From a checkpoint of a small transformer trained on Wikipedia.
Size: width 192, 3 heads of 64, vocabulary 528, 5.21M parameters.
Architecture: LayerNorm before each block, learned positions.
Training: 313M tokens, 4775 steps.
MLP neurons of a small language model. Each row is named by its layer, matrix (up: input weights) and neuron, and shows model dimensions 32-159. Each number is 500 + 25 x the weight over its row's rms, rounded and kept within 0 to 999. Numbers have three digits each.
Before each neuron's rows, "fires on" lists the tokens most often at its 100 highest values on Wikipedia text that the model never trained on.

fires on: " pro", " de"
L2.up737:492503494528443464499504486536480475507507546430482490477486478568521544522507496527488512501532498494499510519505490560489506483428504504506482517522510522518491501483536515488465493494475536458501489506454485515516475459513515471482495478541502511507535500515494480536477473493454517459514459503513501508497472493491520487503537502513477492496487491510521498466546530501545486543500

fires on: "r", "ri", "ers", "m", ":", "ul"
L3.up77:506474530486489528483530518477489504511493520480509538487463514486512497492459471497522475528546493456456478545524528484502547553465513507489539530487496551532515512547490491504534494522501510487535489512477533507433520496537503512473506539538536499495470514489509533551482524444541510483510494490478545521505526494480513514484470461480499459501508462479526512478457526506505480478492

fires on: "ow", "e", " and", "y", "s", "ch"
L3.up370:532460503510522465496439489506515472521475560528543479501514511493481507484480477512459505473505524499463511511496537503484456515453485484533449516486493523511494469514477457500458491510534529495453493500505496485532475507509494520485522508492535455527459506534491521555535505496491513523472492507485489486530480504513496515496494525479509479540474492491436515522530522516509489482525

fires on: "ent", "ate", "ar", "ation", "v", "ore"
L3.up158:493526443508495479519462512510538502541488538497549509514508523512533465466462505492520508489455486455475510553479484520500485502514495478497501517472505504541515494529514461518494524499494550451476538527473521498519525460511524519511494451494518485477501516488491495483473478520476504492491510491585516462516541517468534529530470549524472481482515499548492513505501470474494504494502

fires on: " de", " of"
L2.up110:510530499515519476530538458532515494500491492475468498496478462510515550521530474517474502500491500486484480497510469573487490489509501500513486493497487517483480518530522480493525517492518540478501507460494514487491544490493501521453520498537511491527525470478410455460451540527488511479472498474506497500430507503468524480554520518487443516476536489511486509525520518487496508517449

fires on: "c", "n", "l", "t"
L8.up281:484467478477501485475451539534523508532484545482499494508479478474497482519496510509523496522552516499492505483527451491513497511538540511492510500502545500513491550507524489485467552501492491535496472501481481504510503505438505526488502522471483522503512492490500496505510501466531520496492494441494477492490498516508492455492498497502473518518507460457494510555495452537513502508528

fires on: " ", "e", "ed", "l", "c", "y"
L7.up514:529458507544500483471522503529466487501500539509514503493520498431488511456531490466512511488524546491470493470493458503459496445469514483515495503517481538509514482492496461513485522502495489464489489477498490527532475495532490488507515557517522464528469538559450454539468500478532496482481511515524517493547487505452507479475543486465509523487479495507499497482503512526488538507500

fires on: "ed", "in", "ic", "ing", "al", " of"
L8.up149:513483527501464524496518521531493530485498500520499495450512433472511502468496500538532515502480508505550462517415538465505486484479495537511527512513524459502511487491488523489514531497515472499502471521529482473505502501498483501511511454514504512496489468464482485487504457506549473486546527488482541526511480470513475453457515539458483447515484519510478495526457487518522501521490

fires on: ".", " of", "on", " |"
L2.up517:498467503491508493489499555473520481493471554482462486501491453460519496494470493524494481515502557480504474439504470522527532451532527515474508506474494510525482524516494486495520489499521495486504478491496500511522520469500511480510506528508515486517513463487466452482531490518502517501438531504504481478458524495494458470542564501483510495508542492496491499518488505545473459531490

fires on: "b", "ed", "ot", "d", "ast", "ing"
L7.up58:540520514495463504488518469510505498490494495511484557499523524450461479508494490551490552533497531469486463508459457470529511457457527480507534495486530511485514459512504548468505528490491500494528495468518484524524536499480519474471522496532461514551516495487494496451518467506565505478523477462460506479497515508510469517524496488482494494508531496542462523494471477542482529479481

fires on: " of", ".", " G", "qu", " D", " de"
L2.up219:476486483495476479520527438509539499511485531459496463510490493490521530512510499496528502522493508453473451473476470532459507481524492473520487461457528551498478538548487493490502504501499497476474488477496478521471504502509526486548523508487505500511564466505451478492510467511512549510444511500464503449462515482499464479499510519457519507541518506491513481497520490499471505527549

fires on: " pl", ":", " t", "ed", "ri", "ight"
L2.up524:519495524504463490468454486493472490454497494561525491491498497504468492470485479478521475470516492486515481514484492527552473548491518441521507514511528481527516514527463526525541546513510501465526489459512527548494486486508461471486500515518542454479484517503482507516530516472494483485483518526529505499540498507455491461484478510498528463514491476477474494446483483561509522524472

fires on: "is", "os", " F", "d", "en", "R"
L7.up709:457483475504487512534480474522481554480482515496478540494524504499481540534468485443510507478482494493555473471483536506439481534569509512481492504515478497501508505493514525530471486509516539501501465486534504512550511462486444458474514483495481543469545467512474489498504501538488510505518511476495511506508528537505479483512503490547495512484526503494508478514478517520517507492537

fires on: "ion", "ter", "er", "\n", " de", "so"
L3.up233:495492516525519526500543473559471486517489490490502499495488481539513499485467458506489477538491490468481440465470465571554495572498522516498458464499462505539498463493510529507490510513519516477484524488499535536470521503481532475486458503505520504474488489469490464504481496513561508520500482535481466512521483494430514454528488492477476477496477498505507515512529527514480502497478

fires on: ",", " of", "ed", " \"", " that", "id"
L7.up88:498535524540492498488499478431501561488513527501472493460509464503499489506467505453541498490509483518534489515493561499489474458511509512538520494533512490556462538505508514520503536460501521511484464466541459474516517492473501476511486516452517552549500493500491498483504488489534514536504535512494551516515496529485521477481498491472497497493491509479427477506501501485504513486516

fires on: "re", "or", "ir", "–", "20"
L8.up667:514521518513515447500495482551506471490480481463528474481486473516485466472501507494512522464515508500484489498468481492511485510521497499505525466514489460499506518490541536526519495523511506459540459472501481513518438466522518521502481504527542470547496520490497501506517565482506516558471438492519520506528502495516510490503513505552503519501496527460485500498498483540473468519468

fires on: "ch", "le", "y", "k", " h", "ly"
L3.up573:484467521537507509499476473509531480501502516506494486517491488476471480529458467467471503453529529470508554513516449483532453496487491501507465521502472479494531487535499520509483527489469493479500544467531496518495469516516476490461552533472497522532493513509511467470517486505517516515542539490537453529536475528492469472464529473488485466550501471487465492534532523463457479478532